Weights of a small transformer language model: 6.78M parameters.
MLP neurons of a small language model. Each row is named by its layer, matrix (gate and up: input weights; down: output weights) and neuron, and shows model dimensions 16-111. Each number is 500 + 25 x the weight over its row's rms, rounded and kept within 0 to 999. Numbers have three digits each. A neuron's up and down rows have the sign that makes its largest values positive.
Before each neuron's rows, "fires after" lists the tokens most often just before its 100 highest values on Wikipedia text that the model never trained on.

fires after: "ol", " E", " re", "O", " e", "E"
L5.gate429:513488477500512492499497476496477516489481501480501459523511538496453473509514492501492507522481480504484505449519530486504526515483473517540489475503521506548464511504502518458484534476540525480488492531512476562522511499457497491486535465485545487527477460494492529499472511493499512521
L5.up429:528463463476537530498496490460528507480496485524512486520509524511506518562513482472545461482499500471524503486507502487491527495453484504515447499513502487546498551486527506484478521532506497498506471492515495515510531450525490507475535459453529519507485510513469537487445492509494542497
L5.down429:485460482508508468497492482510490483466513499514479462471470486506508508520493516501481457557498518514482509501505484493491457525475488570510475496521484496482473560533525526512514520481472488502480499458432472485501479531505512503478538478481500538498522510512453521485498502499470493450

fires after: "r", "os", "at", "ol", "l"
L10.gate54:565493535503541455511598485508495551465523495495514483480481514478464475525524496539504492508511570500460504464484520491485498482493474478507509485485492491477469489534509477526479489505491512495532471473519531511528496481560492533459479480490507518487527495483588486519475496484501484506
L10.up54:486531497516487479482546488476461468483503499472479504507451469493477509493526466525512464495473509500527486468494525526518501511424464495491491503532523492485466497538474487480554470536495494545498491527489519514496505541530492481502461493529517492489487479525490523501526456491465510504
L10.down54:509500510480480556476490464505503490453531530464473488498531483468507553521500499514480512492508514507526494464474500507474489512451527515534541547495481482494513521519490464521498445523510517478469530474493513479508506502475509510508500505534495451516490513507482518495530479465526470473

fires after: "ol", "r", " L", " o", " e", " h"
L5.gate83:522494535478501500477515538436463531499492497484497460519492509486502472544511452473502521508503513477486502480496509471509517503508517528499476445494522486522520503475539479485500504536531540527530443484535493490516515484494507478505492491520524526525482505527531544512485525471509522494
L5.up83:509465473502496515518549508471514478471514472524502497520459486496515479523498528519504493487497483473521520481549521515471477484433500480504496533496510471556450514476531484462559547549495493472511539494488495516455518516501516508502545521463470491478452476513488501504547500487503505535
L5.down83:511484507511476512458521497526519515496501519466455509492502462517491499516514492536502474507469485507501523537535494482450461499466520504561494494505435512564481483525552529476485500514495497484500475530522544508488503486535534538513504493521524516445506527564521522469488500536432478498

fires after: "ur", "ov", "ak", "ro", "k", " U"
L7.gate52:496483500533502503504543496480497503524513504520505466527496513474527472537480487463522465520489535530495510500506500554484488476505495501476476503487457500508493504496533504502507475533489572494478510497486509524527518464508501512498497494459498571543483526558485493472449505527515483461
L7.up52:500472518508472532467519510460495499533522482468516510487508486452506511494476560532485521505510474495498492498503504497548481490498487523511490514487519484527479538516493495521534497527519469529522534501507499540485499543430461467511479521479473489500538525470498560476461516512500526484
L7.down52:458520491493479460465465541490509530519471546495555536534529506551497484499552499478453468452523445490530542480524491552511492506524503479535502469467479533534475534517478484496511498482466525483526497479519498444503498502524479489522506497527456490491565523481501518494544516505491470523

fires after: "ur", "ak", " St", "st", "od"
L9.gate24:527490492537519498497537513441493485504537491509503472505516535518494507516495487504485517522506461513507528494485516528484449433508533458518487585506490528482465522481525507510450468497560500527502489511490546513502521491505514478504455520492519538547479523548469480453504548508483497512
L9.up24:467525479525506526527505505466468531496511487467495511525497543472493517537463504500526510484481479538511506494481505524511485517518511471508530550502489494533474513496569493491498482520508492526555479520480515524483514496498481470503503501476527518487490537488495512452479496502490514529
L9.down24:505480524527512522494434477502497545507494536478470508479523481445494496493506465534514484501509469503519471503492507546501468531494480544479525494468502448476499561520470471502479504521467540491484491537472492488517484540508557536471507467490496485467481508496534529497508458532530515511

fires after: " p", " c", "if", "l", "n", "res"
L19.gate274:495493475471494456501481509524507532549495471493491490532492556453462511485493523500489490487483471567486494516509520519484487477521497518491513445470514513501518474456552467477490502521545478502493459494476531503499491479491478473507500523556562517491526506534469514516491524514475479466
L19.up274:505511480501519479453518547511500532554521486487503478498467532460502492537493502526503467483493504516474489499514506532487523506514468500505483517490449511472471508527490500492481583532495491482454498514446553484497503472504567507539477506507474489486500520474526480514498533498486447492
L19.down274:497511488473468531509512508520473521506515490506499521551530455490517488519518495519475473540487496546473486508511526485459482528469539497497466494490538495552491493460515533491496471467517561453521478483530471539511522560472455499449549475503515496499517548518513502539536508519466551539

fires after: " C", " c", "in", "C", " l", "l"
L8.gate188:521484489478482436495493492504511525500531493491524498494447500543477494513508524480481542489498460534502525519465510555499522491505463475530484497495479522488506520487496499490520503514550504482496469458492471482509469486543513522564502547536512499540478482532518493491531506466499497493
L8.up188:537518445513504467530532518491471480474474531475535495513449503490454543528484485495505527537511522515528510476501517489533498493533467519510534533484482502476484483492481515512519543472495501497509488526517508507518476456479521557507498511478509513509482545492508488500490534478508468550
L8.down188:481488486463485542509504456442524502497476522500541470509474470531465500525539505508522517472508480493521493492480478481524521500485496547483500465505503474516502483502497484442487526492573525504476472428529495464529510494518532524506488511498557484527522488487488541523462500445503489524

fires after: " h", "i", " e", " I", " N"
L4.gate242:498479546521500500481498482461461492501483497500548479510523524509533538491503516522500510483476504476474441450488511537531527492513515517522546530496508508562507475530487487527473506476492495512489498480476496491535506521508569485499500480508511493500493482515504523469478539517517487509
L4.up242:475459519508516483501501508480500545496545490524559489509466498485537497490476530527519512506536512477510487505556528506457510487471506456532522553533520480519503526489504510444522490508464471515481514502497505535492484485550524493459474460552527487462466493467497517466536521509549486506
L4.down242:484489487469520506447493485483521451469491449498507519489493441462491532480499470499483501545506497479489495513517485506487510493465492462483495528499533541534504521493490503477571521471498467474512474511528494477507424463499514541502548543526534521466447477522512515476491514549479491507